Weights of a small transformer language model.
Architecture: rotary positions, no biases in attention or MLP, untied embeddings.
Training: a variant of Adam for these matrices, 357M tokens, 5440 steps.
MLP neurons of a small language model. Each row is named by its layer, matrix (gate and up: input weights; down: output weights) and neuron, and shows model dimensions 16-79. Each number is 50 + 12 x the weight over its row's rms, rounded and kept within 0 to 99. A neuron's up and down rows have the sign that makes its largest values positive.
Before each neuron's rows, "fires before" lists the tokens most often just after its 100 highest values on Wikipedia text that the model never trained on; "fires on" lists the tokens most often at its 100 highest values on Wikipedia text that the model never trained on.

fires before: "2", "1", "0", ":", "9"
fires on: "–", "-", "0"
L8.gate60:55 42 48 47 36 23 37 39 69 27 28 41 55 46 55 31 61 38 57 54 33 42 47 46 65 49 42 42 60 59 43 47 64 59 62 53 47 46 74 58 58 58 47 65 56 52 33 55 39 47 26 57 52 42 72 48 31 51 35 57 61 59 58 39
L8.up60:62 76 42 61 71 34 40 52 75 47 54 42 66 53 65 50 69 50 66 54 49 46 73 38 45 42 75 67 54 52 58 68 43 47 41 73 19 36 65 62 48 49 56 42 60 46 68 49 66 51 60 39 50 52 66 48 44 48 34 32 42 31 58 53
L8.down60:50 65 47 45 51 58 66 47 60 39 41 43 48 68 48 37 64 50 79 59 60 42 52 62 57 52 43 52 53 73 35 66 38 38 63 69 51 35 43 62 49 27 70 36 58 49 49 60 28 59 44 38 45 57 50 63 46 54 57 61 55 25 57 49

fires before: "=", "2", " \"", "===", " |", "=="
fires on: "\n", "–", ").", ".", " episode", "\""
L4.gate158:66 56 61 49 54 49 42 39 47 44 43 37 41 51 49 61 43 55 54 57 59 51 49 48 51 45 68 50 69 54 60 46 59 42 72 78 49 52 43 69 47 63 36 33 49 53 43 56 33 38 54 51 51 79 68 46 52 60 72 51 51 49 60 57
L4.up158:49 57 45 58 31 72 27 53 51 66 41 52 31 52 62 58 35 54 41 59 30 45 31 49 52 42 43 52 72 69 63 67 66 49 43 57 57 33 41 49 57 33 33 69 52 48 54 37 43 30 53 75 60 52 53 63 48 53 41 55 46 24 58 44
L4.down158:52 65 32 47 51 63 41 54 42 64 76 67 41 37 62 47 51 51 64 71 35 25 69 29 37 35 49 58 55 38 47 52 62 58 44 54 51 67 41 48 53 34 31 41 50 49 69 24 62 37 61 47 46 55 63 53 47 49 49 62 64 52 57 47

fires before: "1", "2", "0"
fires on: "0"
L6.gate78:55 34 37 46 53 32 58 48 55 59 36 72 52 51 68 34 48 37 54 34 47 50 52 38 66 77 59 70 58 44 44 31 31 65 43 51 46 33 43 44 44 65 53 55 48 69 50 49 39 49 56 63 52 47 62 44 59 64 57 40 53 11 40 53
L6.up78:63 62 82 70 54 58 44 56 49 30 43 71 62 29 33 38 51 65 56 68 63 26 49 65 67 53 32 66 49 56 22 67 49 43 38 53 52 66 39 34 67 29 70 57 64 60 52 38 41 50 44 59 59 36 53 58 62 41 39 60 35 48 60 42
L6.down78:54 61 46 49 48 50 30 60 17 54 64 26 59 62 37 52 47 37 41 55 51 55 61 54 29 61 60 32 43 18 78 44 65 32 63 37 48 36 63 54 35 58 35 36 31 38 40 45 73 43 48 44 48 55 45 40 51 50 65 29 65 60 55 54

fires before: " ", "\n", ","
fires on: " |", "|", "8", "1", "3"
L8.gate309:48 67 59 52 53 51 60 41 37 46 67 43 45 35 41 41 54 56 66 64 55 32 41 56 50 59 59 61 50 61 33 62 66 65 55 73 64 54 51 09 47 59 41 41 32 69 51 59 70 48 48 67 64 72 61 56 45 60 56 72 38 24 36 49
L8.up309:45 47 60 47 42 45 58 31 57 45 55 40 53 48 49 57 41 43 49 35 57 42 60 79 50 65 52 60 27 50 72 30 55 37 40 54 48 54 45 23 69 46 46 35 38 56 30 51 61 64 63 45 44 43 26 33 67 56 49 53 44 60 56 61
L8.down309:44 62 57 47 61 43 58 42 55 40 87 68 44 41 45 49 62 58 50 63 55 54 64 61 40 52 57 42 55 52 40 41 53 54 82 57 65 47 58 34 25 60 30 67 66 52 48 45 44 53 55 48 58 44 55 77 45 50 46 73 29 66 57 58

fires before: "9", "7", "8", "1", "5"
fires on: "9", "–", "8"
L4.gate571:50 37 50 47 49 39 55 35 57 65 38 48 78 54 58 43 70 36 66 38 52 49 39 44 26 57 55 55 50 62 45 51 56 54 25 58 60 58 84 45 46 65 38 48 41 49 58 71 37 50 22 41 49 50 55 46 37 43 53 63 69 37 33 58
L4.up571:40 32 30 42 52 53 72 49 39 49 42 38 77 63 53 52 40 31 52 36 44 51 39 44 38 68 62 58 64 52 57 67 40 58 38 49 59 54 67 49 57 59 39 43 58 60 48 69 43 37 37 36 42 64 44 34 22 51 58 61 58 35 31 53
L4.down571:39 62 58 65 54 48 63 52 48 42 55 51 38 49 37 39 80 58 66 33 56 43 40 35 33 50 44 64 51 71 43 54 39 50 51 61 66 54 59 50 62 48 63 68 47 64 61 35 58 44 52 38 53 51 25 27 46 27 57 62 55 46 46 42

fires before: "\n", "-"
fires on: "\n"
L4.gate247:44 39 60 47 52 49 60 60 36 61 43 59 50 41 57 65 48 40 62 41 75 44 41 52 61 51 72 49 46 59 41 53 64 46 36 53 84 54 44 39 61 27 39 47 61 54 48 54 51 31 51 47 41 50 43 35 61 51 61 55 50 43 66 51
L4.up247:63 53 66 47 29 36 60 62 63 59 58 43 47 53 59 55 55 51 46 44 63 34 50 55 70 17 52 54 49 46 53 57 50 54 38 54 57 41 37 65 57 55 35 52 40 45 74 60 34 48 56 43 46 46 38 61 61 44 44 40 47 79 56 59
L4.down247:60 61 50 55 26 49 52 52 70 46 35 45 61 61 47 50 62 49 64 45 40 24 32 73 59 26 34 46 67 57 50 54 58 43 57 60 41 35 39 68 40 73 58 61 41 44 62 53 48 65 49 59 50 26 56 59 49 54 22 44 38 68 49 58

fires before: " ", " the", " $"
fires on: " of", ":", " to", " and", " about"
L9.gate568:57 82 44 64 55 41 71 54 38 52 62 48 73 28 45 55 46 60 38 62 41 35 53 62 43 46 71 60 55 41 44 57 70 26 64 42 50 43 63 57 90 51 62 17 59 28 33 58 51 32 54 63 49 65 33 51 54 61 49 21 53 48 32 44
L9.up568:53 70 49 36 42 45 50 28 50 27 54 48 85 38 36 59 52 57 53 52 42 23 53 31 48 53 29 54 53 44 43 49 55 25 47 63 62 51 67 53 51 60 81 49 68 49 49 56 37 64 62 47 52 64 49 66 44 54 51 45 35 50 43 53
L9.down568:57 50 55 43 16 57 42 40 54 45 36 48 55 45 40 65 40 55 25 45 67 67 54 55 50 47 55 47 37 64 72 52 71 20 52 65 72 47 49 64 54 57 58 47 66 37 59 53 47 44 43 62 48 63 38 42 52 56 56 42 45 53 36 53

fires before: "\n", "-"
fires on: "\n"
L6.gate92:43 49 34 50 26 71 46 38 42 45 48 45 58 52 62 45 45 70 55 39 43 46 29 66 66 57 32 65 46 42 56 61 58 30 48 42 65 46 48 32 51 62 34 57 47 72 46 72 39 27 67 53 65 58 39 28 37 56 65 69 55 31 51 68
L6.up92:37 56 52 49 30 51 54 53 40 62 55 53 41 55 61 30 44 71 48 39 47 54 33 70 70 40 50 55 43 55 61 50 39 49 37 44 67 57 47 11 38 44 25 73 48 77 67 44 59 40 51 34 75 41 37 40 31 65 64 62 41 51 43 70
L6.down92:50 54 63 40 57 59 37 60 54 70 49 69 36 52 51 27 57 52 51 67 50 52 61 51 31 46 67 63 56 44 54 44 56 53 55 62 49 36 34 56 57 37 45 51 44 52 62 54 72 71 26 48 51 49 48 51 54 59 50 45 46 74 53 46

fires before: "=", "==", "===", "•", "Senior"
fires on: "\n", "-"
L9.gate395:51 38 56 39 34 62 55 34 20 52 50 45 42 57 76 73 67 28 34 69 49 58 43 59 54 61 62 62 54 70 36 56 86 66 26 49 69 59 68 44 59 36 51 58 46 49 21 63 48 30 57 57 63 59 57 29 61 48 70 34 25 38 39 55
L9.up395:52 43 56 50 61 85 63 31 47 70 25 37 36 58 40 42 30 70 59 54 51 48 54 54 53 64 64 40 48 50 59 38 44 50 45 69 51 39 40 48 53 52 55 50 57 69 45 23 15 53 34 48 49 67 55 14 67 42 60 47 55 43 41 57
L9.down395:64 44 45 31 55 71 54 77 65 56 43 53 72 44 36 55 42 55 49 59 64 57 41 55 61 49 30 46 45 22 59 51 43 49 47 46 40 51 48 50 50 63 42 29 38 57 47 37 48 43 57 44 46 54 55 57 74 36 68 44 54 68 58 41

fires before: "\n"
fires on: "==", "===", "-", " Ba"
L5.gate444:48 54 48 62 67 76 68 49 50 33 48 57 60 44 39 67 33 38 42 53 38 39 46 74 56 54 41 63 42 52 38 32 46 52 40 68 56 44 57 43 54 49 32 35 44 54 49 58 37 41 62 67 45 38 30 39 19 50 30 38 54 36 16 64
L5.up444:60 36 63 69 57 63 54 66 38 56 70 59 43 32 47 62 39 44 40 48 23 76 57 71 41 30 36 61 35 35 40 49 35 39 53 47 56 42 52 54 47 64 57 45 56 47 64 33 36 52 56 17 39 39 30 30 36 52 58 34 43 36 48 54
L5.down444:60 34 51 39 44 39 34 56 50 57 57 46 52 52 55 40 50 71 56 46 47 83 35 49 44 65 59 52 58 50 52 55 38 44 35 31 46 42 60 61 55 70 53 62 63 51 46 43 53 34 46 28 58 70 49 38 64 64 65 46 49 47 71 66

fires before: "1", "2", " ", "9"
fires on: " ", "-", "–", " May", " September", " June"
L8.gate451:49 68 55 51 63 37 57 59 29 35 32 27 40 35 46 53 61 38 71 55 44 46 37 48 54 52 54 29 60 61 56 53 46 49 53 21 49 62 63 66 53 38 28 32 29 64 40 44 49 47 64 58 55 48 45 38 25 55 33 54 46 47 64 62
L8.up451:34 77 44 69 56 31 40 62 47 40 30 38 54 31 58 46 49 53 51 63 62 49 60 42 68 58 51 45 37 57 33 39 45 55 40 45 60 66 66 58 53 57 57 32 49 31 54 43 55 69 59 45 61 58 75 42 37 40 17 50 69 43 88 44
L8.down451:35 48 42 48 54 72 57 73 50 53 42 60 44 70 64 58 55 83 36 48 63 60 45 41 51 60 50 60 47 79 47 58 46 42 79 63 39 43 25 44 34 55 74 59 72 47 63 68 55 39 30 55 30 54 42 58 35 52 49 68 40 41 33 63

fires before: "2", "1", " ", "7"
fires on: "–", "-", "9"
L8.gate327:54 77 57 42 61 71 63 34 46 71 38 42 51 56 31 41 48 37 50 48 53 44 50 62 44 64 66 54 52 43 23 42 47 73 51 58 68 38 54 36 54 09 56 49 62 58 16 46 57 36 40 48 48 54 65 42 39 44 43 43 64 46 54 62
L8.up327:35 54 46 41 53 34 58 63 40 27 64 48 52 57 69 42 55 56 73 45 70 33 42 36 48 54 41 54 75 36 33 78 39 73 31 71 43 47 57 70 58 48 40 36 55 40 70 71 49 48 50 30 53 52 63 58 50 28 35 65 54 67 29 35
L8.down327:45 41 48 57 62 57 63 34 58 55 37 34 54 60 41 39 56 52 24 21 47 46 48 44 61 54 51 55 62 59 44 43 58 34 61 70 38 49 37 51 47 39 36 47 51 49 74 38 55 57 33 46 41 47 44 53 31 26 47 54 42 38 48 61

fires before: "-", "\n", "ologist"
fires on: "\n", "===", "bi", ";"
L9.gate173:56 49 41 53 53 75 49 51 69 48 54 30 52 35 69 60 66 56 38 77 37 49 66 40 54 37 52 69 66 79 53 61 74 46 51 57 54 31 54 43 55 30 53 46 54 65 57 76 54 48 56 63 69 52 41 64 43 47 55 53 76 22 44 36
L9.up173:73 64 58 52 44 66 38 52 28 49 47 48 45 69 62 43 36 71 26 50 48 41 32 41 80 37 72 45 59 52 72 47 13 54 62 43 55 68 56 65 45 45 23 45 40 47 44 66 44 57 34 42 45 52 55 47 38 41 40 35 55 55 63 47
L9.down173:45 41 50 58 50 50 62 70 53 58 44 57 66 31 53 46 35 28 52 37 60 55 56 59 52 55 57 44 61 19 67 48 59 64 53 32 34 30 64 45 36 63 51 65 51 75 55 53 52 61 56 38 62 52 61 57 63 52 35 61 33 79 65 54